From a checkpoint of a small transformer trained on Wikipedia: MLP 3072 GELU, 133M parameters.
MLP neurons of a small language model. Each row is named by its layer, matrix (up: input weights; down: output weights) and neuron, and shows model dimensions 160-255. Each number is 128 + 24 x the weight over its row's rms, rounded and kept within 0 to 255. Numbers have three digits each.
After each neuron's rows, "fires on" lists the tokens most often at its 100 highest values on Wikipedia text that the model never trained on; "fires before" lists the tokens most often just after its 100 highest values on Wikipedia text that the model never trained on. A number after a token or word is its count.

L3.up617:113154155127079112143142111139152151177094150138136188118112086099149119115108093134116156122142092104126150117130141149156110143142079133126144128193138092105101107084130127077117146161108109093114152094129145135146157141161092110128133130113154105174160064119162153098069107123146139132
L3.down617:111154115117118112120078169153134119142120098129111129182163136155102126097145102107085133124175102124135115125173114175104098126132122101132084123180119126090124128159141143139140120183102141125103129107141113136156121146180120108111101159139101103104155091135159084099096108135137181143
fires on: "==" 48, " ==" 25, "===" 6, "\n" 5, "ap" 4
fires before: "\n" 95

L3.up2132:112091143133088154111143121126099131159144078125107125135117147124117165119114116109124152126116096122128092095114103119164126151143139122101145119125121143145132122163128130150138143101114118091105123132160152122122115154154096085116124139116108130156115110137145132132190184159165105144
L3.down2132:142140124160147130092145111121127148096143122153122133107122137110127137128138147127121145137142163122156155122154156115104148132127126093134118104116126134106144133095167165102123157175133170109148125138148114107124088098098093113088105119103125108171151098132143167073147087140128143124
fires on: "\n" 76, " of" 4
fires before: "|" 44, "|---|---|---|---|" 8, "\n" 6, "|---|---|" 5

L3.up188:123148138121141099139171094137166074136108134146133095147104138167142132086148143138153138136164145133137113130158089134112086133165133124106124132126125081170116132116115100149123090131086109116159150169080132165148120097145170111156121094132195156144119109141151122117100120113106126147
L3.down188:152136117147126088143152122116121120167116091126140093089150114169116163083135101139137146093089117139159143139104153128138137151162098171143104153121071121088077152151093124138128112147155140124132127168135107140146107133093147105142136141154158158128081138115117116112138102118158132156
fires on: "\n" 91
fires before: "\n" 91

L3.up465:122132087113134099126160123118157140104107102108123188131104122100129105121101133125128107120135104103097109146075118086122127126124132121104104110152119106153110124130147144148117150129128160108153108135135102129183091112143136157119166140127134110127159134132112070137155092110112157142
L3.down465:155146155131131095115142085154122127128104112103159119142148152116109101097145139123142122163103150111136124156159178091123133129082128162121113099105140136100101090149158124161141139127123138133120121153109114148114135135098145129128152144121126155180094125135159112115105110120126145110
fires on: " is" 54, " has" 6
fires before: " a" 42, " an" 9, " the" 6, " known" 4

L3.up1144:086138124138098124164139150184145150119144085082149121129153120106109094140162121142134146092115129131151113114133140118128133156107139160154163099102112122134095153096141135169134135135145120146125139144156123152164134137143124089116152117120098126147093101162156134107121105119140128065
L3.down1144:159144147119163135165129147085129110127174147134163129135096123133114140141107130142115140119102141120105130120147136151152124112159132120114137127144107159096139091134146138130126130165145153135157094137145130156104152150077132103165114143109127149123112102117100159115149143159121148123
fires on: "\n" 78, "." 5
fires before: "\n" 55, "-" 17, "|" 11

L3.up94:116142101116085149130089140071122118093125115155134161152111133127149131114108103101118134096169139142114135141120137127141088143094129167127123107140132075136150141103143152174065126150152092120115137138133150149161165160160094114106118125125131133142128142108171128101116147121112148177
L3.down94:148151135132101178128092133079120123116143129137135109141125120100135141127145155112111116153119132057149078080123134153118121131136122108111123118175120124095153115157109143124143108104127126175134138113121116149176149127078110070090122109130102132146098120138112136135120157140146152141
fires on: "\n" 43, " =" 10, "z" 5
fires before: "\n" 55

L3.up346:158111154132146096155154153120121131138128149158111119136164138131158083124146086157154151162141134147142137124133106139110130157145083142113115147113119150126102140140171071131114080142136076129160117217097136154136116121136109102083165146086171108112121154149157150116137132120124105076
L3.down346:124148087073099146141173143109100120124069162123078146148130108145160141118170124143120125091137124149119097088168158121117110143126132142135104148124107140118126112091100132126177124175164111130117160163113114154170095122110134132106112180117147166175145102110099157149065131080111098093
fires on: "\n" 99
fires before: "\n" 71, "|" 11, "-" 7

L3.up2705:128110155139144117122118157117089157129135102159144151142133126117157171121146097122103132120119133094098084120097108176087095131103137135150125102103170113130118137097108122160128108105178086145176104130120118126114128156126110154065140093113137193105156141145176097162135140140089134106
L3.down2705:127112110136136095133134084126115100191133112133114140120135097165107102129105102154142094114092141152134095150179151164122134161114174123192111107178124102082114152176130150143131103127115117098119120145125109157137118164159130128119118121113176111162128144151179122102095151116106116114
fires on: "\n" 54, " |" 32, " is" 8
fires before: "|" 31, "\n" 28, "-" 6, " " 4

L3.up1404:152108111164109138143076140140100133104121129097122149101121170116124112143132120112133145144114131164119151127127115118089112143148134077159117157075129129109156160154156154098098119138120135086154158148124105162119143161125140134108117130143139153101074129139116109143106142116124139139
L3.down1404:150115073120162153130110130129050106087122101131138143079119113133141159111173106129155128143098125133134105130158119179116153135149109117155136100116090132129136099132135174119151146145119087108127121140161109118121152172119119141131171111115155171077120159117133100134096143136182137123
fires on: " |" 100
fires before: "\n" 70, " 0" 5

L3.up2075:129105098168117083133095127141119098114120139112175091111104091134176113148148106129111144121116131145124165071141100098089132087127115119143159139153113162115177151113144185124118109181133115102064156142129109111164118176159104085109101147107169108141140127188144109105102167166111118156
L3.down2075:117138158167128145104166152124109135133157155145138124136120106146137126139157124139117144097102175159115164138180117157148112119125120144115108100144105144168096163144124126130115144100157110083146111130090097160142159088155127133148116113132164092143136105146164133126118136145127141106
fires on: " |" 70, "|---|---|---|---|---|---|---|" 4, "|---|---|---|---|---|---|" 4, "|---|---|---|---|---|" 4
fires before: "\n" 43, " " 6, " 55" 4, " 8" 4

L3.up309:148165144138128139121116114132123166104112129123093104135109086157141135144159134139119093173105151160139130110138092135126169088163118126110132171106105107110129141159142083100181188156122136116143100118088133130144115122119147111119111126090147145135135120110171130109133100139114117102
L3.down309:075123124132113126079136176116119092135113157122103154170136115125119125099169130132175125089130137097116119108121134134104135136107154174144128097145124143098129105126103141145171110147191161136122120131125133121165110147098128149127143155140098120095157148102074124133150122155163121124
fires on: " |" 44, " %" 9, "–31" 4, "–3" 4
fires before: " |" 41, " %" 9, "\n" 5, " 2" 5, " 1" 4

L3.up2318:131152132150111092105156112154082156117083103099113151147109091098170102109171111095101165125139114156142137115117125162116150167144121099138125109064116111136126134125123146111103141086121127079130126127115135143138155155055090132105203190159103147122126120103125124174177118127109115080
L3.down2318:132102077146187110189132094112159115088107157108141134151104176146105109148121131160133202155136141103100129120182112145120105082125137121140142123122089110155119094110160109133152119160139131122132134148169079137153100137138179116173169106108134087140131140130116115144095126118142158105
fires on: "\n" 67, " –" 5
fires before: "\n" 65

L3.up776:124101095137108151145149145093127130146120117134114112130135132136113084129151123104092145143116090157139119180102114170155120122105145151128107137140175117148114126142138091137173133113142098117159128161071154168099118119130100104129110162123175112116128160125095129126097137122156120105
L3.down776:155146093114114121123124135140129129114150186132137119122149131128045127113101116108163096133118149103098113099185123138135128168127136126141092119118095142117140097141142147104136137158167093143105121164135093102122158118150138122096118110142134165131092096114179121136127147097129120130
fires on: "\n" 69, "|---|---|---|---|---|---|" 8, "Source:" 4
fires before: "\n" 45, "-" 8, "The" 5, "In" 4

L3.up1141:150153123150144084103146132136083152065111067120132132207166127117142128114138083108123135136137122139123115135164099145130140128143122136132097106115122103130129150100087102155075090108148095105097138163110112161113090149092144121108137106099148166142122120111093115141098142165139144063
L3.down1141:114130148141158141139138097136085144120134133128101123130100088160110093130139129115103114092149149136131153084142121154117138144106097120131137122123140102105108128137132192167131119163175128112106112174168109140103137096121140131153111125083146167126141147119178112126077097104115130112
fires on: "\n" 87, " |" 4
fires before: "\n" 62, "-" 15, "|" 7

L3.up1360:115107134136129156117111107165135106113131117129115135177131123096118111155126125118115138093122137149153129109119118104103167139129076098136138114112133168108100106134131149150132129135136144137151157106107155103108149141168146136116111157129204145107156183145142127113163129116101123118
L3.down1360:133126116121115153131126091137090107142130154096157131114138131122130143113103143140151121116113106095134119117125119112118154129082173132112066120166157112094166134147134174117134157124103150116134115165079085060096161171116110118157132114125158132093162159122139159135126141098118105099
fires on: " |" 57, " —" 12
fires before: " |" 29, "\n" 28, " —" 6

L3.up1126:107104134109108128163093123119134105146158124131126089140150156125135144119118109128140150183154115111143116155138133172145122183129124123102142136119139103137169136134120111127146085121097134125117084183111085126153121178105127133158095101129154144183132166170125097109121139119131117136
L3.down1126:145149161144164141117114130128138131148095115141119090142126142102128130128133134152128138126121132133136125129149111076106146157105115106130136122111126119146116115114131149129112139175150150126111122157123097117102137113163142130136146173116164146147101119137143110117116147173080128110
fires on: " =" 53, "\n" 9, "==" 7, " |" 6, " ==" 5, "===" 5
fires before: "\n" 82

L3.up761:127122148165125114124110129131118096130111111121178132136112118124124131094157137144125151169134106099128101090119142146130153117136163125136120110138085142148092142110136124141145133141108104117125115179109122099119108097164106136137066126165086119161148141166093134169120148126097129140
L3.down761:119179133153113130125117135171156123194085134155133093126116128117120155174140144098118099153124064154155150168087154146139116139141126140115126130145097148114129111102156125133140131150074149134140086107155116098143131153127124113153147170080122165132126088117104100086131150148119089142
fires on: "==" 36, " ==" 34, "===" 7, " ===" 5
fires before: "\n" 92

L3.up393:156110108117108079167144161095110120101130128095115140128134120118162126142127103114150098131082130139101120114117083145123143187144128123158133119117156165097137123138137154159127147131118147107136153164138139158168129147157120096067144121081145178098113113161123135186187113090124120107
L3.down393:149117097145132127102182104121081129113128114133122110096139110151113137065160106146142127121127148121128101150152151119154128140140161146137168113170138146140134140116135198158156131142135147102137114124114111111131133165108130141107133122120134134138136151142105149158121119124132134114
fires on: "\n" 40, " |" 26, "." 5
fires before: "\n" 44, "-" 9

L3.up1616:148139126088149142144115132116151122115148098147111128105117146092135131073121079129132115129159070138136072133148126088128131141141157154141132109158123147114129069130134156114126122127145140110109144144169103136167124123152142142156132178148170104123111148136158134136133107080136092133
L3.down1616:141140114134138142137135113146112129118150174128172127133156128158135128123152128184112131099112106112179090143158200118125141149096140128086122159120118161122072127134112177133135098145174144166131141179161143130105127126099170126133145189097128177137130134179157186136101119076157128162
fires on: " well" 18, " known" 12, "a." 10, " as" 9, " of" 9
fires before: " as" 31, " GL" 10, " known" 7, "a." 6, " Cyp" 4

L3.up219:139150121087119100104139194108120128138167109143143153121096193086170139144082111096124143131097081141150130162101151150100140120104159110071162089145104150124111098096155122103175111107130120184133134165147108137120106146110100135114197096140120128184132113140137126104130093103155131090
L3.down219:160148167177105110136133183126142116099123156152117151160117064151127097118116141138130139130134143100119098131133100137126114122137117166168093117114107138154122107127171144099120145118122096137119154130164125142133162117151129111140140138150122130104112136122121116160129141124118109113
fires on: " |" 29, " Votes" 11, " Candidate" 9, " " 9, " 0" 7
fires before: " |" 55

L3.up48:115129165119120124128125180098124109152104123118156173123142103146101144155122145102111117115184125140138162117140138130136143110137122148136116115100096090086119119162151137089112143149154153096122109126105154136105129167128114136140134143086123084147170121116080137105137126123149122164
L3.down48:101093147127158083143089159159127130181158145116150097115166117130148128151127146114100139144146132122129114134126168125125128124126104152159142119147103128139125111110103100089139143138116086121136080086143126158160124133183097123097102146129138128161146140129156174170123126132145150116
fires on: "\n" 66
fires before: "|" 52, "\n" 12

L3.up1066:113141119107176113125148112149104171133135142106092070116121118087149131077156119136152143105143154107149133130164107124138097134074128088152123116127157102102097136156166167190154089111159100110131102129115095170148120115100181113129162141135109162117105135118108152088117121118090139076
L3.down1066:147119130108137137152136111116127105119151108126146157128112133141136125132135129114146100108106091137128109096135131127157113118160103134129102096076120144113109147130125106148122122123159140140131153158146087138120105129143155118087116123108139139167129146130098093165073110129158135113
fires on: "\n" 85
fires before: "\n" 65, "-" 13, "|" 11

L3.up838:122127130124139080145133118148093141090124158143102136146156116196103125099146118114152170132132127108134087073138126137164118169111148106124113123085159126161141138089132115106111113110098146135107144163165125199169112148130136101096113118096168135104107141154129109138094124090109143118
L3.down838:114149116160116129127121111098117158138161110108156129149157099112125147113144143121132111135134121161120145108133170171149113120107076136133114125106118120115128132092087146127140159144135115139142104135149140126120155139120106156110155124083149093156137107109173123067107138119180127127
fires on: "\n" 88, " |" 7
fires before: "\n" 62, "-" 21, "|" 12

L3.up282:120111121146122105147124130149132154106140136111160127127192112147111100075122121113121150095127126126137138142099131148185109184134121095138102145134096162111122131123118160138122126146109163129132114126114098130167144153077181146101152132110135127153123113143126099163114103145138132162
L3.down282:163109122157121128159110113156155103117127115132148140127154118164094143135175115140104130158114131130107156161130185121187106193156134153130107103122130093091132091128146168143149084151128105084135132107114130158107141141105148162117154115054133189146108143117148145158122131099128128151
fires on: " =" 33, " |" 16, "\n " 15, " with" 6, ");" 5
fires before: "\n" 38, " First" 9, " Nashville" 4, " with" 4

L3.up1162:125129133092129170118076148191124123138151126114127090131118138145143135192160134088075146110132133138121165112152070148184101124151146130123113140115087140102120171147111163130130129109088126164146164159115111137067088136150127118103127144170109120136089137125070118080130129150102173116
L3.down1162:122136102154107109164144122087105136154133093099112116151132126102135180161122142157110103125097152143113164144124093160125110090129164143153142139163160132112170136149097126081129108112173134144084175185172119141122106105181118167130136149142121210065116123126143123126115147108096110100
fires on: " |" 44, " " 15, " 0" 11
fires before: " |" 46, "\n" 8, " 0+0" 8, " " 5

L3.up750:151121096131115180127111127170126136101161115109086132140156142173117155143135153128099132089143123129118130130162134104116119114111141124141103181137127118112144142125180077136083163133149127144119132125169142109172122105129113105130133129150136102161162109162069112154109151135145159163
L3.down750:143126117169113129130140103126141138118149131137099130136147155173119133160140119164114113123153119168089138120129123122092140107098134144117111129106168110135167117127115119130117159117078140157138134122180141131129079119096118155113120127150157136158169120124127136140138111136144132116
fires on: "\n" 72
fires before: "\n" 70

L3.up2240:124137134113139128127088163151129131118119110112106133164101125109135119151163114142113098137166141159104120101115089146125090119147085099167134145120079106108155114124133109137140149134135129149148151113139102147100129119139117166082101094131121094110131121071148130127107149135153121114
L3.down2240:141119149104132135138144127120170099113109125114138116138123108132137121105148098184121123121102171122094084161111135161117154110102128163135145085097182107154140113104115172146122135133159173120095139099130132135172122145080142157121157141130126142113155133098151129148134090122144070107
fires on: " |" 97
fires before: "\n" 41, " " 6, " The" 4

L3.up2144:105181145111104110148145116133089102136113146157128124121097107156160097113149122113086132135116156147159155066154113144082132105144129121163094081131128142092125141136132171126146084102091090114109134105110128107133093146140114116124124122148143150153113134145140179095141160108130138119
L3.down2144:113111156150140117134137136127161107136112100096145094137095078130144113099127130168115132122146162130115138139157136118140119117173150110148113121120127133116100174124103100125157140113126125139118129137143099151137139174136126130107130118108146140128114129146125114181089127127137136129
fires on: " 1" 30, "\n" 29, " 0" 8
fires before: "\n" 32, " |" 29

L3.up2860:154118125137131115148177135082098132122152140144070121118182101123059137119135132086154127125131133118112152114157130168123103152121153123126094119135125127149097139149105088123097123101117135100099103195097098153174128127140117101123140106104125168145155186126122129135124116130128136182
L3.down2860:115138109078086139098106142140131104170125152096193119133091135111152119142119094126129128138089106127129098135124123141124146109141130135131130130119136127129164109119144191093132130103178092131103139106150138139139129190105127117112098084151151114141149061128134135136115113098131122118
fires on: "\n" 82
fires before: "\n" 35, "|" 26, "-" 16

L3.up1256:138087105111115179138084130092114102104102095071125156162101174134115120146154133165148145146102129112052143116121091110101126138142113105150151149093135142102128114164175129125169194121128130073130194117136139096113122109158120106123140142121143132136115118170125137096128125117143135104
L3.down1256:149122132115110133143126115137137128172150134144148149109103139126082097129127089120138119114145137129142099215145130111125127114125130161118088129141119120142172139113159141151106131137110106129138135120131103101201181110168140114064126109080135088111149140130106136149130136116150169158
fires on: " |" 78, " Heritage" 4
fires before: "\n" 38, " —" 11, " " 7

L3.up2126:163122135119107127154162149139097111140122107120133105186148098157122153154138121114119130151119134145125116112066128112131174124143159130173123117144138169129115102154121151104167110134106076130139116102132150132112093163149092136090111114181139117134122151168110122136170122121114117125
L3.down2126:128132128090150124103111133145150159082170138129130165148144177157155131156133162081157138136140115056117098115094124133132103139119111110138156147150116122094143087122130125090148146161122108144185153155123114117096170138153152121124152117133139145093104081136139111129114194106144134121
fires on: " 0" 56, " (0" 5, "s:" 4, " (2" 4, " |" 4
fires before: " |" 51

L3.up2549:162131149120137093170143136138097096067169074097126124167164132091142133114134137162127126095153154137118146109159138130168101110145140131124084108114159065117097153141128138142107102085125110121121165130136133127132128113176146091102154121128140099129131099142128120179084158102147110104
L3.down2549:097117103110135115174155178157142129123091109140131159120151116112111154110153127153156157092122118164136137102103139127135168106158112119148110118116179084128089136142099128085092134137152150088135129119137098119156102171137106109118120117162151166148145134128149111125127124144160139109
fires on: "\n" 94
fires before: "\n" 71, "|" 13, "-" 9

L3.up3063:164132085123125083162096185115114162103146127122137093141169127145104110157126120139140144137090119139146093114128139152135107154119124118141132139134133133103148171102120136153142119116111109119132133180130066175140115148103155088108161139105167129084116157164097131148111143133127150151
L3.down3063:127096168090125161129138110132127107128147138158135152062106136114162093099175136117094150122136191114123123123125134121132082133159115131098121110130120121123124134153107122105121123134115118141142146133123190116145108141121083144129112131143126173146118129146141098107125130105136114109
fires on: "\n" 82, "." 5
fires before: "\n" 66, "-" 15, "|" 6

L3.up609:122126129146121110165137147100133146116122118126091111136130131121141099112161118111154135101093172151138057095162123126137140168128120158128148087136102151084130137111137113164115100130138121132108156162150082154119076167138137088151155131098119131109149112169139160134171116130167145095
L3.down609:118137128108154123130128132115098153101146143122134155107138129132142125119135110123109134164126133135133146127151152102090114079115111135136090137120151140150140101132107121108143122122148121124142087092103135120133130119106165131132142128158132140136096115098164120119157102155117122120
fires on: "\n" 78, "." 5
fires before: "\n" 40, "|" 27, "-" 14

L3.up436:097141141121151091118181143129146091097127098136119111123157128084145103121120124106145126147098168119162112134139149166148126139127148125127092103131124116129147165126165137154134070080127090134126159124086144165119127118146093109100157090125155140095135118133145138157148135116156129106
L3.down436:106093112101124144150141142114151121131129117129142124109146113131144120079116105132186124138115127107154098141133134131150161144107102147123125061111144144140126149123121125147140122084106111129132145166109111147121143144125134087105132089129107132136102147139148132124124110146119105104
fires on: "\n" 83, "." 5
fires before: "\n" 53, "|" 19, "-" 14

L3.up590:110130104138138127137169129130118126185122100133134121155189119087141094162161138149126137175159099139095152119125125147098136118122113148122121116115118107114135110098130097137113096131127127080111163117110099123138124141137158137115143119099145188138111137152072156133095148128153109149
L3.down590:131154136135154058095141107102101130140118118129115123123118156129163119124161095111144167109123104082142072170110105126112127114121128150112149139126115105150125113118137165134158143105130142074124100125143123128116118151159108092131115142095146109124155108107153175118141181167168111145
fires on: " ==" 23, "==" 17, "===" 17, " ===" 9, "s==" 5, " fr" 4
fires before: "\n" 79

L3.up599:147125101133104151053149114101163117115116104145103136100146145109130151133157126135113105123137140138148143109145116113117093181176075100154076110134141146126123134165073141128116132166127146137107150162154114137172109154096112114090140112105103160186150125121113124106154124118100144129
L3.down599:112190127108129138115116125146102128111143143119162096129126114097131117127133121138102124125134140123135090089160104126145126108101119117133148123103105105133157132071108099111101096103174140149126170158138147161104104125101128147127146148169119103081125111133175160128130071157142105126
fires on: "\n" 43, "." 7, ")." 6, "\"" 5, "s." 5, "\"," 4
fires before: "\n" 44, "-" 14, " The" 4

L3.up2932:112161123142148155127148131099160163130137134112140116161088134136131158112112124091136154100149129111123193136175132142150107125178104124080155078146126116101116156149065092119147117131154107147155137161161139148111141098137111143134134167145117089141105128125117119127110119125103164096
L3.down2932:142127070114116168166140108076161144094103119192114144117093154133156160098144094136124120162089136131133191110123123099121124100127127078125118126136069168140114132147088134112114113132172159125101128142115123158127109085161130161140175186100128125127094126119100123105149154161126142110
fires on: " |" 70, " 0" 16, " 1" 5
fires before: " |" 26, " 1" 8, " 0" 8, " 7" 6, " 6" 5

L3.up1132:132119133101100046121120128136144123091142129127104104081131103168107130113147118093141131114144183147147123102131111140139165130095068132147114124157108165119118164123126126132116100163126157171137148122122125121109101114142130097110102149134115129124093122126126103108140109140102135123
L3.down1132:123114150125158167135130131120155142145094129141097120158138095131147123140099130151138154105104126156130112147168127143135124107108104138133162130121133128162129113102125156136168187102103143098159114113125118157089142143134103116122146150120155137171152122104179126145157131146130137124
fires on: " of" 73, " in" 9, " for" 7
fires before: " the" 40, " MS" 8, " a" 5

L3.up2496:097113123138115089183167122157164134108117118123148134168141115142143116093152128096116126180115133119087124148118125115129114149133152184143127208124095135118158115132138122077143124107158132127105136136125090144134175105170140123129140114082137136130144151143091185073118142151140090133
L3.down2496:140128098138125121126126137116108122142070124112089113129136141141124143155091110131112137117150131110152112157110115107119124172130090110119114113142133142135112086132112159108154121123072137098118113152180112126129106115080090123135112130113115062146155093124135141075117115100117126164
fires on: " ==" 31, " ===" 18, "===" 11, "==" 10, "s===" 4
fires before: "\n" 95

L3.up2171:167124164136112112120149165154108163103164119090156155126173131134119098121155119164131169125148147094078121122107124075167123151124136164123179095116102177148103111107088111081175155110173177124137117151120144099183096132143139132185141123159152113142117102116130120135160118186091179154
L3.down2171:128112128126138156166140094173085169125121130099145135134152095109155087104126128090093132136152201144138111146122135116120129122123107138137139160085100145135098121075090133129125143149141183122146147116125128151129133136163165125161146138104099135142130102116163158114156154137126110137
fires on: " is" 45, " was" 17, " –" 9, ")" 8, " a" 8
fires before: " a" 48, " an" 10, " was" 5, " is" 5, " the" 4

L3.up1501:152152128120101087135139126110106111103122107098100120117124096120152116158131146108135133115136161165116105150097160149145154108114107117173136101108112114130159143132093154150128095130119103106098160169086153161174126117169108115122151086110147147090134092153151114133136129152126162089
L3.down1501:088121172080149150132133139155127129139107121100111141118112104113149117096134133123108137112105153189138108143127135161154132168139144156139123128149106129112081110140103136121142121126133105117106167152071115153144104110100144135124133128086133124119156112159133101150123134130141112123
fires on: "\n" 77
fires before: "\n" 43, "-" 16, "|" 10

L3.up868:126096124138136126149123172143138081141137137078173139108123092136131155100099139117114085114142140125119127118096146187135142107098098115136147161120090144103156123162140142151094158143130133125157108130151154098179157129145120124137183109127152149102141130124122141096082120133129086163
L3.down868:110098137156099117119097135116125141113125138111133090124122107165137125110158098100128134110121117150110142176165123137119103109145176154109111106162107122123096171130176167125128146150117192090113125129093114072173141164076152123129102116141118061086131166104094146087153124095145122120
fires on: " |" 85, " not" 4
fires before: "\n" 42, " —" 8, " " 4

L3.up1683:086131075119137133139161132114105147131106083107136104123120123133059141068151117124076109109157118144107098113132141131132109139122144144115092108127125132132133150109110113096116117094166135118111135156137131188104124102128106101165128144151172103134107159168154122107139138107136129090
L3.down1683:142148098145098148162151172115110113132144168096166119094168152108115127136131098160135150152093182066137180117134116168146143141115131122123086142180132131133098125124129114089138137142110135088156098129175085126133139110110135155080115106114104111157103108132148161100092146082170135141
fires on: "\n" 52, "ø" 5, "ó" 5
fires before: "\n" 30, "-" 21, "l" 4

L3.up1379:115147158163109116149133098111155112124141098132159147154142092148107139106139127146137114098182138116151122107130135111136122132066133137119159169146117136127127160100128140144136158183118140117114152157091143167136129140160102114120143176111168128163139156117127098149151096128138126069
L3.down1379:090103134103126132103105130115144154096133134115120160081150114108101126083111100165117159124109163111138131133118114180111139124175144117110132121134099110156088147132147126150137131140159132165107141094100096106130153149114095131101144125150159095122087107120148176103156099074103152180
fires on: "\n" 57, " =" 22
fires before: "\n" 80